Weights of a small transformer language model: 6 heads of 128, vocabulary 16384.
MLP neurons of a small language model. Each row is named by its layer, matrix (down: output weights) and neuron, and shows model dimensions 112-207. Each number is 128 + 32 x the weight over its row's rms, rounded and kept within 0 to 255. A neuron's up and down rows have the sign that makes its largest values positive.
A block is one neuron, or neurons of one layer that tend to fire together. After each block is what it responds to, as a language model described it from the Wikipedia text at the highest values.

L4.down113 [149 128 131 151 137 139 135 151 110  91 128 175 114 212  99 156 147  72 151  72 121 141 180 173 176 132  77 162 105 129  69 142 172 144 109 164  97 168 110 177 124 125 119 140 155 153 102 132 127 176 182 124 134 212 134 118  82 101 158 145 204 120 143 118 148 122 107 159 157  62 106 135 150 201 176 108 142 121 129 160 131 128 146  48 126 101  98  90 184 111 170 126  90 150 168 127]
L4.down1081 [128 155 124 114 119 119 157 119 143 139 146 102  58 145 182 169  91 116 158 120 134 140 118 154  99 137 154 179 115 173 129 106 102 133  51 175  46 133  98  89 106 156 110 123  91 144 123 155 108  79 159 151 136 145 173 165 118 151 162 137 165 133  65 171 155 185 166 174 139  75 182 196  99 133 159 172 121 138 122 119  60 114 126 163 103 102 174 150 141  98 173 128 162 122 129  91]
L4.down1110 [111 137 121 115 129 153 116  95 131 164 126 110 109 148 166 103 168  93 121 140 141 123 151 123  83 122 148 130  89 112 160  56 132 125  87 144 181 116 126 125 131 114 133 141 128 151 131 115 105  42 165 146 203 141 110  86 127 162  92 132 137  96 124 119 151 152 178 169 103 114 169 215  90 120 113 150 120 150  96  98 115 183  93 171 159 102 145 137 136 120 159 132 139  16 124 104]
L4.down1309 [150 128 144 166 148 156 125 155 123 156 162 181  70 133  87 165  81 122 127  87 162 164  55 143 160 145 164 111 120 122 164 101  72  98 153 137  93 169  94  86 117 116 137 168 112 208  61 103 120  72 157 226 134 119 131 137  96 165  96 102 115 144 137 164 172 107 108 104 127 114 137 120 171 121 120  69 109 166  73 116  95 120 183 148 112 156 129 182 169 151  73  68 153  90 112 102]
Responds to: Hyphen in compound names

L2.down182 [ 92 122 133 142 130 130 128  73  80 149 164 128  96 128 138 132 139  86 133  92 169  99 140 147 110 135 112 153  99 150  69 136 123 128 145 161 132 106  77 104 110 132 161  60 154 120  89 107 107  55 166 154 131 124 119 129 119 172 125 102  90  82 129 127 164 147 154 148 100  93 126 160 123 119 168 160 131 104 178 146 150 101 121 128 185 153  99  84 135 130 149 134 122 175  82 127]
L2.down521 [ 56  98  99 101 204  77 152  83 126 162 150 133  64 117 164 101 131 121 177 169 147 129  86 163 126 119  81 149 133 115 121 119  70 158 105 107 109 115 119 130 127 148 141 114  69 188 151  93 114 115 179 104 123 129 144 130 102 101 114 174 104 112 133 187 185 170 109 136 157 210  75  95 124 147 131 140 118  97 126 128 112 158 110  93 160  98 122  97 116 131 149 167 103  99 107 129]
L2.down782 [ 75 129 144 124  84 153  92 111  62  79 137  90 107 118 143 123 199 145  70 106 230  63 180 136  95 121 149  79 133  97  97 121 121 181 186 110 147 159 114 162 104 113 204 121 136 131  94  94  93  89 118 131 122 160  61  81 174 127 162 142 162 156 174 104 150 106 125  76 194 197 132 141 154 109 156 166 152 131 144 106 180 119 179 123  87 123 192  87 146 158 128 100 178 164 118 108]
L2.down851 [157 127  84 109 113 130 165 112 100 157 203  65 127 139 132 137 134 120 134 139 143  88 106  86 124 112 155 168 130 103  66  85  69 133 113 126 125 115  83 125  89 155 159 102 132 137  98 163  85  52 115 117 175 135 138 170  95 170 133 165 122 122 165 123 130 138 109 127 120 188 131 128 157  86 178 159 122  64 149 112 141  94 101 120  70 119 158 139 107 160 176 126 136  95 118 182]
L2.down1031 [148 136  98 152 134 110 159 113 121 233 142 106 144 174 151  91 100 168 137 118 147 136  94 187 157 142  76 185 109 116 111 140  83 125 184 147 136 130 153 114 103 104 122  58 175 123 160 102 159 121  91 114 142 127 101 140 128 166  91 160 146  99 126 152 194 162 105 161 159 151  86 117 122 108  69 136 115 112 146  81 126 162 122 172 144  91 114 158 101 104 142 161 102 147 141 100]
L2.down1559 [142  92  64 138 138 185 138 107 143 163 131 176 130 131 158 108 168 124 123 176 143 188 108 116 127 163 138 131 128 105 134 125  76 127 110 109 137  80 152 178 116 142 137 111 194  86 111 127 170 113 144 113 117 165 107 144 141 120 108 148 170 145  71 124 150 119 189  87 150 144 108 108 104 142  54 107 120 144 184  88  96 176 127  99 154 117 169  87 175 150 100 130  95 122 109 161]
L2.down1844 [131 142 129  83 101 179 115  88 101 123 171 148 138 181 124 112 210  92 104 165 110 101 126  95 161 104  94  86  60 134 107 139 112 170 127 143 160 133 133  87 152 133 153 124 206 135 117 136 103  93  84 128 137 145 120 101 135 178 129 141 101  90 154  53 134 211 104 173  62 148 144 113 150 124 186 177 109 186 113  92 139 141  57 153 174 154 154  94  86 107 127 161  74 103 110 115]
L2.down1997 [133 112 105 157 165  95 135 124 136  72  92 134 138 108 143 162 107 148 132 113 140 164 166  98 104 113 118 158 106  81 107 127 104 128 176 132 150 157 152 109 120 106 149 117 150 190  83 110 132 170 165 120 130 149 121 132 144 169 142 134 163  99 136  96 163 178 105 118 239 138 144  68 107  97 190 123 146  81  65  56 124 130 106 129 117  62 138 128 128 122 103 177  78 141  42 113]
Responds to: Compound-word hyphens

L2.down84 [115  93 151 149 170 152 142 147 170 119 150 181  51 113 110  79  89 153 154 152  96 116 141 142 148 135 121 162 151 124 124 121  74 143 148 148 133 197 143 128 106  65 151 105 119 117 129 109 105 129 112  76 137 124 168 159 106  93 124 135 136 111  92 112  95 114 113 179 126 135 133 104 145 121  97 136 129 156  70 102 110 193 127 134 142 186  81 152 147  80 148 122  98 142 100 116]
L2.down410 [129 124 183 174 137 101 123 120 132 109 136 183 155 113 138 170  87  63 114 177 117 108 105 147 132  96 122 156 105 156 177 139 136 170 133 136  92 170 146 148  91 104 155 129 118  94 149 130 155 124  52 157 145 128 173  75  70  59 137 112 109 120  91 137 118 139 186 161 129 166 113 121 144  48  88  96 133 139  80 133 139 151 143 114 108 147  90 184 109 111 113 129 124 180 145  91]
L2.down988 [ 95 142  63 110 173 173 100 122 214 110 150  94 203 135 106 173  91  96 136  65 156  61 103  88 115 142 107 117 111 133 158 176 117 212 166 102  80 119 149 119 117 162 138 145 129 116 159 230 134 130 128 148 163 187  88 110 140 130 142  85 127 168 123 131 135 158 142  98 189 118  94 221  86  68 146 176 104 109  75 108 100  73 167 134  89 122 107 126 104 129 116  96 130 142 126  86]
L2.down1218 [133  77 137  85 121  75 118  86 128 145 135  94 178 156 155 104 158 164 142 133  64 130 128  84 171 150  41 127 130 140 149 139  95 121 157 132  99 183 194 154  76 103 100  86  97 106 123  99 129 144 159 149 143 121 136  68 197 113 141 193 180  75 132 152 144 112 116  74 146 123 178 148 139  79  94  85 131 109 126 150  66 153  81 180  90 125 164 161 187 127 153  98 117 162 121 118]
L2.down1375 [128  89 128 128 155  95 104  87 165 162  76 162 166  51 153 151 133  44 159 133 124 171 131  99 135 129 147 151 135  97 206 115  91 183  92 109 119  92 140 148 125 126 130 127 121 109 138  99 126 129 103 177 111 154 136 166 139  99 149 129  65 126 147 106 162 165 161 129 130 123  79 138 122  99 102  84 153 105  57 125 144 117 161 138 171  79 144 142 118 164  93 152 134 192  71 125]
L2.down1602 [103 104 147 146 174 141 161 192 136 128 101 129 112 172  75 189  83 148 151 126  80 111 116 190 168  93  91  93  61 189 102 117 133 134  76 144 106 202 117 128 114 112 112  78  93 115 174  94 120  93 139 190 179 136 122  63  65 165 123 108 147 167 133 114 193 156 158 156 145 124 122 186  98 113 174 158 145 156 159 133 123 169 234 141  65 130 117 141 107  98 151  83 144 114  80  90]
L2.down1946 [ 96 102 144 185 141 195  86 154 130 131  94 123 159  87 116  90  85 144 146 159 136 112 116 138 120 158  89 178 102 156 121 166 132 145 166 103 208 165  91 161 148 111 153 165 106  67 131 176 135 170 159 116 145 127 145 186  88 154 100 153  99 162 153 138 123 135 124  92 114 161 135 133  84 127 134 139 114 118 176 132 139 140 120 119 110 143 124  50 109 143 120 138  46 132  74 116]
L2.down1968 [ 98  95 135 130 124 166 145 118 105  58  82 162 131 175  61 115 188  87 144 158 146  98 180 142 125  71 120 138 122 167 128  81 137 100 173 169  97  95 139 109 143 113 113 182  85 140  94 121 106 127 138 140  76 131 122 159 148 101 164  76 133 168  99  42  79 118 107 150 140 109 147 174 140  93 108 162 168 104 137 123 114 187 199 143  83 143 145 147 135  92 142 115 122  89 116 166]
Responds to: Transliterated foreign name pieces

L4.down710 [ 84 154 111 171 100  84 120 138 117 165 127 156 140  75  67 102 142 123  81 100 107  27 103 144 116 175 101 126 129 146 110 153  80 152  86 155  36 120  88 123  86 156 116 108  84  56  91 150 151 143 111  87 178  94  81  99 172  95 152 132  67 105 101 171 135 133 112 101 182 196 153 134 118 128  97 206 124 106 128  87 147 178 123 126 125  82 130 136 117 118 143  72 154  78 176 141]
L4.down1421 [133 127 119 114 126 114 143 147 148 141 160  74 137 134 138  89  98  82  63 155 182  31 118 107 120 160 131 123 117 151 132 125  68 144 121 187  90 127 157 119  71 113 117  97  82 139 136 121  91 173 159 107  92 104 132 148 176 108 146  91 150 140 105  48 114  76  85 164 153 131 116 180 139 151 115 130 167  93 140 144 167 136 118 106 104 125  98 106 123 155 112  86 149  89 183 112]
L4.down1425 [158 115 111 117 111 191  92 110 161  91 130  86 163 226 115 164 164 140 116 157 162 148 147 126  95 130 119  66  81 163  93 175 130 129 125 133 164 130 132  96 112 108 136 133 149  94 180  93 103 151 126 167 115 141  65  74 123 116 145 151 141 101 159 126 179  90  87 179 107 103  96 136 140 139 133 155 151 157 166  92 139 126 144 120 157 112 135 154 116 111 165 112 166 181 169  82]
L4.down1482 [100 140 119 130 123 134 170 129 153  68 160 165 147 118 117 138 197 120 153 133 167  80 125 172 134 126  93  79 142 199  71 143  66 153 120 108  75  89  57 156 148 191 155 140 128 125 135 191 129 122 128 150 131 182  72  76 133  83 109 170 173 134  97 192 122  98  69 103 170 121 197 140 174 165 204 164 122 179 139 165 173  91  68 163 105 138 133  72 114  96 138  84 110  61 138 137]
Responds to: Word continuation after lone letter

L3.down106 [ 79 155 114  78 157 191 106 116  86 138 155 110  83 191  57 131 173  79 134  91 155 126 124  56  88 105 146 128 113  82 133 209 171 153 115 129 101  64 142 137 141 159 174 112 118 117 180  83 105 129 168  96 177  72 165 154 142  94 142 134 138 146 131 121 117 104  95 104 115 176 107 133  95 105 161 125 192  84 111 174 128  79 118 176 159 153 153 108 115 122  70 131 170 121 145 140]
L3.down124 [ 89 109  94 114 117 145 120 165 117 108 102  89  86 136 155 175 170 118 120  62  97 102 141 142 139 170  79 164 160 161 163 192 166  90 124 104 162  72 146 141 128 115 134 161 134 129 100  86 153 134 119 128 157  85 114 167 116 139 131 104  61 157 159 112  96 130 117 105  92 105 157  86 131 136 173 138 130 109 108  87 145  89 143 100 117 127 175  89 191 102 116 115  86 127 174 109]
Responds to: Mid-word proper-name fragments

L2.down723 [122 176 131 104 120 155 117 138 126 113  75 151 156 104 169 127  86 115 157 137 150 143 215 124 124 155  88 184  87 174 120 132 116 146 147  57 182 152 139 166 151  96 111 158 135 128 176 147 138 155 164 126  85 148  87 126 154 161 136 148 102 155 146 164 125 114 124 102 121 182  99 121 136 115 113  98 147  61 113 110 112 125 132 100 122 129 184  60 102 191 146 125  83 207 139  68]
L2.down927 [161 141  99  81 144  79 161 128 141 171 194 147  98 167 221 123 123 172 117 110 144 142 149 108 124 119 149 159 160  94 108  91 124  84 138 184 121 135 120 126 111 178 178 123  56 203  78 115 111 114 161 107  83 161 154 102 152 127 163 156 121  99 171 205  91 117 193 120 120 132 152  88  64 155 120  75 175  80 133 140 154 203 127 149 148 154 118 114 108 126  92 119 111 104 165 148]
L2.down973 [ 82 111 147 169  94 106  83 124 135 154 163 134 165  93  82  95 140 101 112 109 114 168 183 149 155  93 143 125 117 139 152 198 156  97  74 149 162 105 167 157 148 147 136 107  80 131 141 113 128 164 109  87 102 142 172 137 116 188  84 162 169  51 125 127  92 166 174 140 160 138 148 101 196 150 225 131 103 209 117 138 102 181 104  86 168 152 131 158 110 105 108 143 124  77 125 143]
L2.down1262 [ 89 143 127 125 148  52 111 147 111 146 133 160 133 140  89  78 126 110 105 136  94 169 143 104 118 125 120 104 138  77 130  66 141 107 125 175 120  89 122 152 131 117 132 124 126  81 135 116 116 101 100  93 158  82 164 120 170 122 163  81 131  95 188 129 123 160 145 229 147 199 149 164 132 150 138 136 123 141 122 198 127  90 147 157 141 119 115  89 106 120 155 126 109 138 117  92]
L2.down1268 [162  77 132 135 123 142 130 114 139 164  85 126 105 158 107 179 142 139  64 127 138 159 110 108 130 106 158 161 126 130 173  87 101 119 113 109 121 153 136 139 128 196 153 113  90 101 144 126 127 116  87  56 119  94 159 148 139 128  64 143 114 107 178 156 135 103  85 105 125 104  98 135 112 213 116  87 115 148  98 153 163 109  91 113 167 117 119 120 193  89  83 153 137  93 138 148]
L2.down1338 [168 135 211 106 129  78  81  93  96 132 100  98 124  92 105 161 125 105 153 100 171 135 104 125  94 134  95 172  84 115 161 120 113 111 103 142 115 134 104  68  91 215 140 165 103 119 110 136 140 116 131 129 100 166 110 125 141 129 181 153 123 133 111 148  72 123 155 150 158 130 108 132 134 108 111  86 184 107 129  56 147 119 132  89 130 120 131 206  70  95 126 141 131 147 128 118]
L2.down1395 [192 160 139 128 129 132 116 122 131 140  93 137 166 147 103 107 160 107  75 169 136 115  87 147 148 160 131  90 112 117 108  31 111 132 124 189 121 153  88 125 122 130 126 102 164 112  95 107 134 101  88 171 149 123 145 117  89 139 132 168 133 124  83 105  94 108 104 143 148 114 144 139  91 147 169 104  91  78 127  66 125 143 158 105 156 134 179 148 140 138 182 122 155 142 143 146]
L2.down1457 [ 86 136 138  63 103 109 103 104 103 144 171 116 105 109 119 152 160 137  90  58 121 113 161 114  58 101  87 171 144  90 114 127 150 184 158 143 152 117 103 143 156 145  99 143 124 136 121 195 128 122 124 140 151 136 118  93 140 154 181  98 134 141 198  93 204 132 126 125 120  97 165 108 103 110 146 113 209 195 187 193 119 153 127 153 194 113 122  77  96 130 161 165  75 111 102 171]
Responds to: Mid-word continuation pieces

L3.down685 [127 168 107 155 118 158 150 116 113 167 145 100  52 178 180 164 131 108 161 108 129 126  80 123 125  87 140 134 144 142 143 104 165 157 199 130  77 132  78 145 103 157  92 129 166  90 131 138 163  86 138 131 117 167 146 169 118 129 112 149 126  93 137  52 127 107 123 160 103 131  70 158 109 119 117 115 160 121 191 156 113 130 154 140 140 149 118 111  98 184 101 189 162 119 150 200]
L3.down1136 [139  65 113  90 136 114 140 116 141 174 161 155  60 138 161  93 160  87 122 122 141 142 123 163 125 125 109 108 126 165 151 138  80 179  97 149 151 129  99  69  85 109 143 122 175 162 178 177 133 121 116  97 148 169 147  99 170 114 136  99 151  72 201 119 155  86 156 170 116 109 103 157 134 109 195 134 124  99 172 157 170 125 128 137 163 199  77 134  93 118 125 134  96 172 136 173]
Responds to: Hyphens inside compounds

L2.down143 [167 132 126 154 126  76  99 158 127 109 127 113 126 139 103 109  65 197  93  56 149 164  91  74 101 147  94  91 161 114 103 182 130 132 118 165 156 176 146 137 134 133 121 117  95 122 168  93  93 123 125  76  89 101 134 161 122 102 164 161 103 117 111  62 127 137 124 132 112  93 141 110 160  78 103  70 142 115 174 134 132 148  73 133  94 172 131 100 105 105 135  98 119 173 195 123]
L2.down364 [124  97 122 166 201  73  96 149 124 140 151  63  88 134 105 140  66  32 104 112 239 202 131 148 214  85 136 121  78 201 116 175 121 133 159 146  83 130 155 139 154 161 119 108 135  67 103  96 135 154 141 109 134 134 156 160 117 111 131 216 111 122 175 161 136 150 163 140 211 169  98 139 132 204 107 106 114 124 133 105 139 142 164 131 149 133 152 107 155 106 124 180 132 105 213 121]
L2.down630 [135 124 133 133 167 156 114 135  97 147 128 104  97 120 128  61 101 106 126 131 168 140 106 130 151 161 136  93 149 155 113 154 133 101  91 102 136 100 172 129  93 148 108 127 127 121 127  93 125 123 128 119 106 165 147 140 106 117 124 137  82 101  92  94 128 184 119 161 107 163 151 131 138 133 155 173 142 139 160  68 173 135 116 136 139 142 143 157 128 122  89 165 127  77 107 122]
L2.down1075 [138 162 108 158 151  47 125  89 133 184 139 169 155 107 201  78 172 146 154 131 154 157 126 136 160 146 117 126 150 216 162 109  47 109 151 115 174  85 155 126 157 133  94 144  99 132 111 174 148 155 169 131 113  80 125 129 121 145 110 172  66  92  98  93 118 105 148 109  95 159 108 119 184 139  63 118  96 100  99 124 156 144 131 161 171 137 130 133 133 152 126 142  69 121 120  72]
L2.down1215 [147 136 125 209 111  80 114  75 127 167 101 137 118 132  66 122 135  81 145  98 219 100  95 109 140  95 127 116 128 217 108 105 119  92  89  97 140 124 132 146 156 123 164 130 128  98 116 109 135 176 130 133  92 139 185 152 159 112 158  97 106 147 198 141 112 143  97 100 123 166 107 134 174 110 161  95 120 105 143 158 173 155 159 135 131 148 169  84 127 143 103 178 159 170 144  94]
L2.down1281 [169 141 169 144 116 127 125 129 166 159 154 112  34 175 134 111 136  65  92 100 160 194  84 146 185  71 139 196 104  76 106 145 125 156 128 175 108 131 140 145 116 124 167 172 141 113  99 132 156  77 141 126 100 105 143 184 122 139 125 106 139 138  92 109 101 208 160 126 134  81 124 136 184 133  76  83 192 146 167 108 174 138  96 151 185 129  87 173 107  64 150 170 138 112 132  75]
L2.down1538 [106 117 146 111 110 148 125  70 121 145 120 151 132 173 165 143 145 159 122 149 110 124  94 125 121 100 113 166 133 123 117  87 185 157 213  76  93 160  88 109  93 147 157 135 135 112 113 155  96 154  94  83  60 175 112  90 157 189  96  93 117 158 105 151 113 138 153 141 120 131 158 104 103 129 173  89  53  85 114 121 136 167 132 135 181 122  51 133 106  92 138 100  71  95 141 116]
L2.down1582 [108 137  89 224 143 132 149 147 134 163 101 122 123  91 132 166  95 150 147 105 121 152 150  54 100 111  77 151 126 151 134 134 129 107 121 119 161 145 155  95 155 204 100  98  94 108  98 134 120 109 162 108 130 134 130 209 160 134 135 131 136 150 105  72 105 145 102 107  80 157 123 128 231 118 141 199 143 146 113  64 126 154  59 149  99 118 152  88 132 122  92 116 145 129 147  84]
Responds to: Second token of capitalized words

L4.down1196 [139 153 143 157 154 124 129 135  92 132  79 134 138 117 151 131 158 127  62  99  94 134  96  65  81 114 174 139  89 197 130 116  77 117  99 155 142 131 145 151 147 125  68 163 137 120 196 125  98 125 171 133 108 146 121 126  94  97 172 145 103 155 109 155 123  90 118 181 109 160 132 133 142 134  83 161 178 123  90  77  92  89 132  83 159  99 134 148  93 137 151 116 168 154 128 103]
L4.down1702 [146 120 208  94 147  90 104 110  94 113 106 151  58 137 112  95 119 119 127  80 171  81 157 128  40 178 102 125  95 153 119 143 153  51 119 116 151 126 118 122  70 133  77 166  66 137 116 122 174 126  85  95 161 177 104 139 130 129 100 138 145  96 176 127 157 156 126 113 158  86 214 127  93 187 170 134 120 126 131  99 112 132 117 183 124 101 128 107 113 121 102 132 101 117 145 165]
L4.down1808 [131  88 126 131 109 121  79  93 169 132 120 133  83  83 113 104 139 106 128 162 140 133 159 110 124  99 131 148 111 128 101 164 172 134  88  94 150 125 160  75 119 145 147  61  81 123 118 117  87 111 150 123  79 147 120 142 131  91 130 142  66 112 128 128 123 118 134 112 134 156 116 113 120 156 118 129 108 123  87  96 183 152 116 174 136  86  84 147  97  93 150  82 150 135  96 138]
L4.down1894 [ 72 154 166 151 160 100 176 107  78  75 123 113 134 140 136 158  56 107 113 152 117 109 137 105  93 113 180 139 166 192 176 101 113 164 107  75 120 141  95 136 118  77 174 117 157 127 131 115 145 134 105  62 163  62 169 128 152 115 124 139 142 103 131 195 149 135 113 153 137 181 151 102 104  98  67 111 142 101  66 128 115 168 126 109 149 152 186 108  94  98 144  79 112 118 123 158]
Responds to: Mid-word name fragments

L3.down783 [100 139 118  60 145 136 141 142 122 128 132  88 128 110 171  89 168 114 126 130 141 130 124  90 118  61 180 164 127 197 116  92 177 130 160 117 120 127 180 172 130 147 160  77 152  84 110 103 155 135 173 126 130 167  48 111 141  96 112 137 126 194 143 146 147  68 193 106 153 134  82 197  90 178 124 149 159  87 127 139 157  88 130 181  87 142 126  99 182 106 100 132 150 147 103 131]
L3.down826 [149 174 175 118 159 137 142 175 119 171 125  58 108  78 125  57 131 101 158 118 172 201  98 149 150  77 113  97 170 123  63 119 154 145 140 105 138  90 106 106 125 161 161 119 160 120  57 164 154 111 173 154 131 128 114 117 135  90 146  94 117 176 127  89 131 143 188 104 169 142  84 138 129 176 160 128 133 106 121 132 115 132 157 188 195 201 172  92 116 140 182 120 157 181 134  92]
Responds to: Inner pieces of names

L4.down1076 [113  97 169 134 131 118 148 120 107 160  39 136 169 153 149 111 125  97  73 179 139 164 218 162  85 126 183 167  43 123 135 192 138 153 149 125 143 127 100 136 116 159 121  67  87 145 157 114  90 157 172 118  58 140 121 127  61 131 116 141 164 139 126 151 115 106 109  83 114  76  80  92 127 170 198 121 148 133 184 139 149 105 129 102 132 153 109 108 189 104 114 127 143 145  85 150]
L4.down1638 [124 107 117 133 170 120 132 163 171 150 180 127  78 101 135  91 152 160 128 103 119 116 126 145 144  85 122  68 122 115 191  85  80 190  85 178 148 124 194 149 122 153 151 114 103  77  96 125 197 108 154 159 136 120  88 108 147 150 160 142  99 143 153 126 118  99 106 135 117 130 116  94  80 155 133 132 165 130 184  83 129 114 118 140 102  93  63  81 147 168  97 107  98 182 134 180]
L4.down1770 [112 156 103 146 107 139 151 130  82 119 158  77  82  98  63 129 118  74 120  99 157 108 130 138 144 108 128 140  77 121 122 128 155 117 168 109 108  96 112 131 124 117 137 136 134 104 180 117  95 160 132 149 177 101 164 138 160 142 151 129 126 133 110 165 163  96 120 107 140  98 123 192  91  88 166 123 101 147  66 131 147 113 131 145 113 165 125 123 169 138 144 117 133 105 171 135]
L4.down1918 [ 60 159 210 128 152  93 110 127  98  31  99 156 157 102  81 151 109 112 115 123 145 177 152 167 165  88 121 154  75 130 128 176 108 183 112 119 124 173 127 100 133 102  90  94 112 157 132 149 114 139 131 183 140 104 141 102 100 136 113  65 155 147 152 147 161 153 113 156 128 115 156 166 144  76 117 108 101 177 122 151  78  94 195 131 116 137 140 106 142 116 150 205 139 145 111 117]
Responds to: Mid-word syllables in names

L3.down41 [145  86 164 139 186 123 113 139 109  87  95 194 117 139 140 155 124  38 118  76 144 175 150 178 119  98 142 164 102 109 116 126 119 180 116 134 138 149 140 103  78  77 122 123  44 120 120 192 132 130 127 219 147 160 166  73 130  85 134  73 139 179 117 115 127 103 135 169  88 136  83 179 132  83 109 116 113 102 148 114 113 131 215 120 136 145  98 244 162 142 176 152 122 121 119 130]
L3.down233 [144 124 169 101 125 158 148  81 152 110 126 156 225 155 128 159 107 122 149 116 137 141 166 129 171 157  79 176 105 158 123 123 185  88  86  94 165  96 144 123 114 106  74 137 151 120 179 168 117 151 116 134 174 130 165 132 129 142  91 126 125 144 137  72 131 158 116  82 128  72  82 153 147 141  88 186 109 222 125 164 113 119 146 169 123 141 173 118 172 176 163  98 100 143 158 155]
Responds to: Non-English name fragments